Weights of a small transformer language model.
Architecture: LayerNorm before each block, learned and rotary positions, biases, tied embeddings.
Training: a variant of Adam for these matrices, 821M tokens, 6260 steps.
MLP neurons of a small language model. Each row is named by its layer, matrix (up: input weights; down: output weights) and neuron, and shows model dimensions 16-271. Each number is 128 + 24 x the weight over its row's rms, rounded and kept within 0 to 255. Numbers have three digits each.
Before each neuron's rows is what it responds to, as a language model described it from the Wikipedia text at the highest values.

Responds to: Predicate completions after verbs
L7.up1337:125162087147118153144124146086148103182113135107150141157158109106142112134092110127127134140105162119109135082163116132127077116127066135107147106169154165184189158124102104084156092145140136141134108151099107145121179120131139114054131129130102147105130089148156122147145097104133112111083115137056107121130117147151139145126132154148165135123139094131101122143154140090120147104118147123102062138157120158142146099138136156143178123181186126139112148142159140140121115179142126160132123133130148128119159099136124111125105088089132129139129115133134092142142101111154144143145172112185146140126148101103113132151137118106115105158137103131107152124115100125110099124151128117113115127105140112078129145107141149124093144127088122099158132154128126157135077173107137
L7.down1337:116120123152080180189134129054158144096100125100144105162138105094094170196141128167107142156098118160142134150140127132142117083080141109148102079135143121127130140055150120116137089096138146134130151101106115134116146147131130114121090146125163117086136117123134139145089139117136129093139076066121137165086160123167162116127083122136108147127071141124110137094151147159135158144096180082169131132167134113123129173131125154123113140133106158119189177154125121120141153147117154119098137126152145119169132150143144130138145165110155139175132137109123146119123106136110123098101129110128138104124167166144136134079115085162142129093116159122166130094076092171094142163095136165182156141106145078166152156093127149097128162134159115083155143131110137103091143104147144

Responds to: Name fragments in lists
L6.up784:082117159123119132171114127126113137128123137125115102108126096139136105081130123099143113116130106153154114112120161120142153178106143134099115143136088109105127104095111159141103112154135148119150117135128115099128102108142150142134096136061091093172120153145155163151130162177129139173153135166081177129091127127163141158172141105114113145180103110109098139148139117141135080157129141138131158091107081113125154106138125167152124125132167105130125163103144118172160105141132145099162104112132131127168121099156133134068113139137173132123113142116106108111143140096113133140142143100123151185159153112132125116115141152122147124106129098119129106147125157144106117087127097096098136114159095175123098118142101093130109141152148121141147157098137070129088127109110113
L6.down784:152131132115139118121074128149125130125139101134125136153092131137088099172109109149157124104122141108107083133087146123171059146128106151107197127106136155129098141137119110112145132102110152135104141128121163125126156176111153159136147138177116133121122149140151100147127160119087175130122094133165155140139115135086085112115188163094131148158122112139089152142164165097134104106100095119121124125120135174110149128134134114122141141091101135147103084127137153123137131122149121133126126173100111135119123137156150143183144129087108156127154102171110156153130152131146160130134154142165062059111079128139119137140106152123151115118090130152103172151120097115127115118122087153111140124110125129131106123148173159123149144135122084147147077123170108140130095157153128

Responds to: Year-prefix prediction
L7.up1944:126136130125190146127117096158124133144163129101133149114118097169106132093132166128163108152120143086117078106151126105144098099096068101139082129106114130135129142131147151124104111117157136136091110092117130145107163148082136108127106140128152152128123152132112109116143144117164149168127142149068112169157151108121107102116150157163166115104065152109122137212129108105118138087123117089149153137133105115104114091141127107137126129134116159122152152129069131136137110098114141159104151158128107138108179163088118108073079130102119110113119134086120140087115111130138116101150154090110166139132109135161129114132100130091129120154155141097168127153153097097125138143146132141139166148122128133129122163100183142095085175149144138127141147077106127182133130111137114
L7.down1944:101138137091136161144104139135150173067133130153112162154152137138124140134111158127160124127160088139097142107131125136123120137114122085124125130144128092122130103105117131132168142113161171136116143114157111184103077141129140114195101094127137123105128091166134135115133138168142147091068143079147138121105133075116132143139137092131111092121155098152182151070126133121131107167129159185085157178156110116146160164119157123158091106153108129164164084123117131166126152106137104176090134142156125157142081137115096094063132144134141091116122122156148115138144119169147087120132104137107121140107131147144137107087164117168112172098101074112166106153109122111156154110109147099143134155143132101179124152087135161099115139110134076100150184124106156132120164132154139

Responds to: Mid-word "ing" pieces
L7.up3610:118118138130116144152107138128111119140134152129169137120129141150134111126148139149109144165156112159102144124135118155127104155169132092138103134143172132146084134135157080097127121128118105157125115163193113092134146131077190128094124177126113158133084160168150109133168091154115127109115104122161131133095133104167131070155106136141166108119162113130104079128148154129186118143130114069138110148144105160160145147115112100137154124150096166124103187110115112101126118118120088112138128122110092143127138134162114082150143102136124159141114132084132125109135107160142117143108141134165149123146085144143121187131129085128128148113086124154141153126108138096139124132121124128134117150132158082166101149120133141092137128136124130167127147145089135192115109119124146
L7.down3610:131102109140117138102114100179110112113119128150108112090148106146143160123130114121128134075160125131131121100169140157127162142153112127132104122098147145174123142104131105134144164161127119206169127154092115089123134124114124131163143117099139105127123130094091129159107125081137125125122133113100114134111112142189125141145098102146096137118133141126160158114092100191121138096165127158101147142153139143160183126107115156097160142122123148098130111091128126110129140131103103153080080104143149141151139128144086155104110149113133135156137142101132108144145133143184106086115088125145116136076121146139139135141113144121102160109160130135158104125154090136112145127130074082095153102130129103092134134178121128109151142145153094118116130125139155128096154104123135

Responds to: Mid-word name continuations
L5.up3069:115142101138148110168129101102116124110127169135117114128091120129118114127140079124123144135139117139097124142137156146106113129126089149137190118087114141100160140132112144100137130094130142108107136077116127125134140108120081105165090120094147132138126159138056114121114138127112099140146131135192151143119136119153125156125145113133154145108125156126133138135160104141147154115133129144136130125122188159108157177134141106087162126138113131124183100114126118141112111142105118141120110132142155144126087098127061156132155140106100081099105140138112144116141123119141116029115110138140126224155114134124129138130145131111106119170189122144113092158102105128119125099130133143110137130117141111138145121120109141147071081120111150126145162141118118121119043161128100
L5.down3069:128141107091135120122161162086141118106148154116144117124104102154117097111144168092145125128125174116123099138133140102157108094135138108121087113162160128119123109091092161133127118136156126152136089138118118095132099114144151144086092160117125139113093135129157148132137137140168137166134160085122112108130141121124158107113108108179091143140156110153113091105129145139124146208135199104125146133133088107153087151115132150137122126136141141159115124123122150096082107138128141132152125112150150112160089094130096108092142129159178134098146146140129121111106147129132140153113132175160122124100104141137098141120072130129125096139116127113151191152139127126129091167060117118126117143132114113149116106103163122115175135116146143145118172144126131118156124121150128

Responds to: Verb -ed/-ing endings
L6.up3308:131102139118105154139132095094078090152097116193135131146138104134147094117087156122143149155126150145107102136156135130137096119150102131128103144134134123120096167108107141110109088133161104128139128122157119104149112135148171119145149147130131103080141120162111140161121140155115125093162129122103135146148152120135138123178138176143120080110109061126110142135136131128128142130184104113101098135145121117096125102186128102117124116179115108117128143120116161131132157121135109111111083125123123148107132100187114114141137127095144105132123099129177140155120057139162153129124137114095142144154102114112131147130140145115130149100155130146109144124119113135108139105111177138161115132090118097135121164157128171137122155116155146125132111145132138175113105164140136
L6.down3308:119082132153104146144098110152098100147103155135091155112117096114116121127045113155105130116140144132123157145146112145120137142167126121154134137138160157140108158123130133177149123151119135083160097125181133099148125163094143109128181121124140101101098144098130125120152106108132133090142109117096143136137145091150164113168127122124093078143130112097120153108124123106118095113197076118060091158135142123133119136172112116143137133114103124138161138147130102160109131104100101110115114130147146124121126125160094148137085151104134111145122144084138128144131096156143145136135163122115124126106121112122159132113141125123121213081114128095118117163120105187136116110153136084079116120107106128161132138153141139128093130101165139136107134159114123158126142163133145

Responds to: Section heading closers
L6.up2489:137136151106112191124128129105086123171153127133119174128144127102136157104131150137157100165120164183146124120160150195128127161148130116160140138138121161147149142167133097101130142104162152159131155152131078121173160117161117143143112096125147120156103133137116144109157152136164138136090118144103155124089076114111129128163127142144129100116091154110162136165140124153150091119143110115127117099090117112158138123152139152131116127106103119164121102151061117148123141134137128147138101153171174102134128137131130120116124102093142149113121125073145083108096131149090091124168130107132132142105151081120125122137168161134088149114124144125143086111130093107150156133144114143113129148135111151136107095149146078089109124086112038140155144137147143142116131167110143
L6.down2489:154120134139134142115064146139145106148154135118141163108137122131079118113110138159181139121131096149134139106144124135120125157101152099146113128120116128111140076143135116144124156136105158085137124098133130160115126180146142127113117139125147126150133167122104136116158151147097137121134124103155124151123137108136110097105127071100128125113075134146144132083143070112171084112136160114135142129141132097145138106112180146130146126096112152125142150162138131123119124110121172133154094154135128139098139161101112140134148162120128120096103138142124116152077094122122116158110138166135155111111103139174124173145115129141131196133130129070132137132048159118129111064146152154118129136150143117129134168088154148089100122082169109099157124143135158112188147137131118

Responds to: Passive participle predicates
L5.up2945:151114105111124113140082166109118156177122119067187137127147135114127096125109110139140076166137151124074113130105110138165095139084111136117101108187137094122103130143101114087135078175162155139130138145049156138159145165174135099095099107120126141117154130134105129125166123076135154159135160154084129105140138135094116147135128151163161128145108119149070152163154123190125115138137114127122157141149094151127117135128140145109148146142129128080126162128118131134168121142131132148135123149141168143136128112131111110120115111149144135125070083140131106126125121096158091132161144095110173170106117137172103122124146140141103110153103124204109105117140109118126129105104130159142123151100136103124107182131142129105127151119072121102114171133117130161141139134113133
L5.down2945:110133149127147158130137117131100118117153139113121125125099112129130163135111141126115138125173096094094118150143139139095140133155165134147137148054084142135142123141155155121145143153120096107118135121137103149110146120127142160136130135112109099136087136147157094142134147131152076147086166096162138134120118137201140163155106090078107115120118171153181160089121119120111157122098147149113148079121141113134133155096118134139109088111163139128151096132093124097081135088161098167141151077099091150122120126149118144127174123128084130113150187140147142126129117105111123061134101175154079130118139115082082134157145134160118160143125092111167145146110165109113148123144082122138088095123137090113142130126146131095119093150114100124104094115123124115101129134115146

Responds to: Mid-word fragments in lists
L6.up1844:109125157127110127148107072103126097114165133084105137100102122110154144133120177113164152148156125109098156124180135136139157137153123100102123128151118117155121151111120155126118186138130126095123095131150115103114097122156156094141104118160146109083158120139126161094116156094085128144118134141082176151185133103129108121107102131158110103155103139141134150138123131155151104126090121124117108113136111185162149113104135097155103135148127136123130122114082135120139138135105127132153156158101139132100166168084102119116144144131151119127126146128142086166133108157116130116147111107145151196157109124146126134117135142130085182123116093152171098074134130152176123117139150116132096124161114117156115112100129141104105113146114120149134170092160105150109138119044200
L6.down1844:177176129168150127103140157107136105122096151139132144144116111118110124131144125141140100105120104118127150120112131121136137118141128170117172149117151152137150107123096125136121120144110123120102159158121120130109083130070104159125143161101109084118119129160146127124151095122137111138127158119217132124109110069116148113149119118120107158115133136079139158144123065100128154119141163149086166146166141156084163138134109100128078144117160173155149095087135135147088090133154135159123173122162100139096122131139195158119123145118104109098172101121113112120119129095145130148132102162119121125148107120142131138154139087146125116128167137140163092144127120112128126162120107121130122112097142143102102104142109156158110085135126138108131098133095159192171134123133146

Responds to: Mid-word name fragments
L6.up2571:117139107115148113097100128115134061145133100127089138115122106108150132122135134083116148130139116121093148127170141142119108089137121142125122137125109162137134131127130121091107181094130148184128197124115130113115139114136090117154142139132173132136124127135065107121148119180121131111134145096144141131121099099105139124152115110116146148136100156143134122088107103145157156135141117161123140121131154123131108178163120118125117146162140111151165110114136104143117127129127125196147133153149172093125108134125075171149141105100094119111113133164123115117143142115109110082128126143168127208167155150144163120151144129113138137111142129124124147125099116146097136100125147142124155135119133133079095117097166142097117105097099141157151139108125125145121080174094109
L6.down2571:127096153136135092156163149140115198104112144120174143101148152120134150131127138113119127113092120157131110166115111124159152134124126075140088138145184146102144109103119122108117111135091113132171100092074114106114154104110167147065132136134107157129165151144165169136119166113152101123144143109082154088131117156156145138114090107156160116133113111135135137115129145117123129139094112086132122112108115095146141144093129117164123149104140141138100117093133139091082159108158159099122129100136142135149128116141156103092109130131130157137128118107127107127114114124163119148124118178107159102058096127144114139131125123160126141137120149155114149136152109086155111164115112126132139106125109092144106145123127103140123129156125144108119143129136144121085112098132177

Responds to: Wiki heading closing markers
L7.up1879:155133149098129167112096126076078105142128124159154170114134095118100117120150171110167123180149172136128117140140129176162147186098137143167118112169100129144139151201125113125142113156135162144108146118138137147116134139132120134107132128107138117188151148192114114121153157123126149137152109156119128145105087160133087138146125142129167086123134125140142107133156141114114131104119104115137125119139122069163146125172157153122130080142110146115153093087079127143142130160115100128138107140138138141141135135135113123146145137071149156123096134093162150091085167115144100120116143110128135118099154142116136130150101187129125147149091138134093085130125129113111113113117124166118106143143106104118130137162150115129102113074126092106101129116085124120128118184092142
L7.down1879:142123134097103122128066144122155076145133115145116126123157145125080145160087141176165165155099155143177136127134109123166117120150156124133108135110116107133109110148133105141120174118128157111148119120140128137135144185136148109142143137150116110168164138080159136114150156151093170144117121134153173127115134126131141113091142100095136162124152104167158185107143137112171116135118142113113116143164108136130147140091143131117172085166113145123112129109151101127120109158125121150148096152140117138106155160129102123145106160135125131116111130142136144155110125133157142164128117163096159124123133151100168166117128150125128183117143107085137163121064167097151124063147139142093151150117129120134151136119134157127120132094120099072140130130139135106141132135132111

Responds to: Predicate participles after be
L6.up3025:133118163127096107157109151106096097122130044114095150130122138141112120111128128110135129112133152121133128138167129170127085120041133140129095101152168165145155143117102113047143101134163101083118137147079130144126149160146160091085121136118109133112111108112133150135140132090133136103107117129128123154132135113128122142120090142145117143114121100101100111155153146167129129153085108105142072126124123135150118112119146073138161115168119110073148112086141204170145128167142138166142143116118119130067116099130119102141131156131149079119092096152097129118137119149171131113161157137163154142152132136125138128142172120130116129127149087158106138141128130101087105152091142155153097147090132113077150149146120138155097155077089115155159138131147174140113138126073123
L6.down3025:112089138102096079125108129161119117141107154161157160119134134124101129181126101141126123084150139124139168086096150129124125112165130167154134157077155095134139144076161110155082140181138110129148149078132133172115092158141153111112115104114151065124149114110103132092101178087136162109148145136144134145145141116182146124153121128101153139153104148149095151129153084114140138096128118122105108146104124143111093157146124156166127139081121125073151122162130142116122129114118133131146126118173153146140086147150122164164081146122071150147130187139135158116085116154172152129127151159127111117089136114117182146130112104137138162108153116130116176104088145092154134163150128144110100095114098143107177151108137138135120106132135131086107131169105148150130112116133137

Responds to: Proper-name and number fragments
L7.up826:111107144118126123137115121136106125143104093126120146134146117103155086135076150095114127137111131101125148085161167127181116146119180156122098167120119125095129126098124095138109113136140127148124109162096116115112134128202116154123129085097088120144128160113141152069095154153149154154148145153119154105146101116086139150143126113155113105164169128136101130139127131129140114128095129083125109108138093116093135100109132121123164170095136085079161108118113159106143116155141145111144150090107150098123132125123154134075108120126142139101116117129087147138093164128140115107139141129104144178084128116160136115126101171127121124135109126103164142121123141125110105103139130142133100127093150151091092136195103090174107130139106102157140148090122095132092132109148142
L7.down826:137135134066094084126125138100112113171118161096124126139116145125067124181095128166119153079131125098136141109124159107161113151150123093123122135141119128149185144101137100108113178121098159124128121086134161063094130163093086147125128151186137098088167151131141141118147128184073135163134106131128142101112075087096175141134146135138184139119107143134155137126131150135141117087111104179129097098135125167129168138126049123129147143105086153120101118125125121102092116127165116158135129105100107130129109130110162151135130136096106149117106113151124114148137150110115133127145136170136090112091134161127132135157114140114100098135082088125121151142135100223159144099146081100165167143144122143138099102131130123120156158090157127106099124136169142105133127121140172

Responds to: Coordinate and heading separators
L5.up2800:151127136101096182092101138096127100117149153101148164124101115142129118121112107115132127153100154156130158143114100172159145176105132131166112141162129119125117099142138128111088134120139095108120135127149092106106126153148162099134147112126151129151122123130090120069142108184174154136145112166144104161108130137139124108114142168132143134128123156084099178159116176168148077113117112121155167132113136167161141057141155123102105167186129120124090154171142144171115161145134140142145094133175126137160159097089127099136104119091142136124125145077126092114162095134100128153147143088111161132145096129117093120138122138130152142109129145101136113105144113161113156136169099181099114132100122176134120155133104157136121120105103098141126114125089131135136090133125086
L5.down2800:099113155075115104139093154104148143187124108124128159130135128118116103114133131120179131167133102129127126147156136115167172133114143118116130177132166082120135147134100133167158177162131149149158146153146167148083117184130130129140086127111156151101127115117169149097149145148147148123097158125154132092129151122107123109113090117136062142138085103148132158099125123124130154147144124127092115098074095122148145120121109135139098109145149103151122118165136131115118129133137112106106099173132158117116140126138137168130144133114163129111120104140154142121146168154140165196142128146144173157093103111080117137116112136118129155091145096148162152101138111162146139132141148139129095122142133124158125127134121131136112095134091128108122151113090102104111134114101109

Responds to: Section heading closers
L5.up3886:098135121086126137142113156105120107157196108136164168144110135093120149147143146112164099148101123137138128174113119095158141110118131154120140164150139152110138138137165124087127094144161120082120170110146139118138128137136130125089153144110097121133092123105109131137146096145114136124117126179119119181102085128097137098111161141120145096125120155128135112154206178123160141142089134137164160113096125073140116159138107118144120081090158118074097150123095150134164132123131136124150139183115141171122130125143145144157132130143143104108115143100128125103096119111108135116107101149144121123165108135125142133154124138169091114185125128147136124136126127160107080074125153145108138097123121144121120147129097067125086141135104122192154123136127077116127123098143148
L5.down3886:104095158171145116128138138126102112174141138159156130135109128129122146156136151170107119094117115181131119084090117127144104138120089114117145137117153144160103125151089130163117133124113095125102150163136135149162144141122153120123122120112135112163091110154128103136159128095143121132174126147132179155103152165141114087091132139141127097130101142095137158152112114140192167159138143109131152139123140142126167168136113151070145114147175138164130127097151120071153174102119176118082148113121109131138100093125164135174129124101112142142076150101086133083171112148154160130142096116100142144064127158109127148143135109131131153127144139141152135177109120110102146135169123136110156135116154115141127114118120110125114134098179117165111148152145105105163133114151121

Responds to: Start of named items
L5.up3334:089137154096102119142140145123102157105120104098144176106111132116104114069112183123126110132134122116051115140129113126136138155139151114137139164148116132134130107128110063098071106121135122123145107117117078139098108106133148126141144081123143103124085095115119145099129126116122148138165120150140139144126106144137155178135163148175140165131119144132128131138153155128102156160135120098123128137160137109080150127101164124095150170124108139136149175142110170152185177151102096160118119129168131134128130140109133125083130153148145150096115154126133101115133126157112109113165128117122099134126152131201144160119118122140113102100167093126114140110098137107137161143160126180144107130124120137152137130128100104128130122150112101172161140098097130164123171142109116
L5.down3334:134141121168146100124134145117123135121133139135133159112110103132130109122122148112160057081134125133097112170125115112109144132192123117147117140106088120156105134134192147108093132074111114154110122141124103130141101114089111167130101155132110133130142126141104127114139077080119108091116121085148112115106109091144126150127119090135136141149160168107136120082141103146119112144145160127151136135120099138123125122088071082122161137147115121129164125139086090121125114158196142118185128099119125089170115145097107114114146179113178154119175110131133103117099165129106105116114125129156094156143150139114178121151127065118133099177166112125139137136109117120129128103163139160157069144135147186097120152094108131134138120132125121165147127110107146131150164139157145

Responds to: Mid-name word fragments
L7.up29:084127119082172106110111113129104094153134106121146119092109146141076134155075099151123152105111090136123099145105135101134138096119104111119125143111136113149142166109084072135147114114141188139137167114115120111139160158127092115140119106143127126136108144164146106091121137127146165132153135145110121183126113150147107066147144144169126149089124113141091092153146120189156138135129100124197105076102107147109137129168155098170122125152122113141103146129167106103118066156164147143154119157105161081114123078138103127129111129149140119121137115123127081156149138187158152100104152116166155170147122124129110142111148137173117119108148113133105168119123114104132100121153143137137112100133113145149175115122172108133113159140109126162125147133162143113128078164107152
L7.down29:125146153169143084115108141119107165150191120147116128122118163142154135120108127138120066098147131120139104136169118127155116143119121081139097150120133145105113127149112158149129122127089171114144094095140112114132099153138146094108152110118104163129113176139180104135150163173108146122156133142136134138140073178086132135138089143123123142151135125098099096103081170132164102135133096164122154108116114101119133146112109114147155083142119124105108132151081137115123123137149148159128081116105135115100125147134128099151129134084157122098106114120132110143155129159159183143131118144112121137162118100067130112120145132135117114140123187110112106132133155122110151076128139167123121101160115160188125150113134095166097096147137109095164106116145094101114103114135130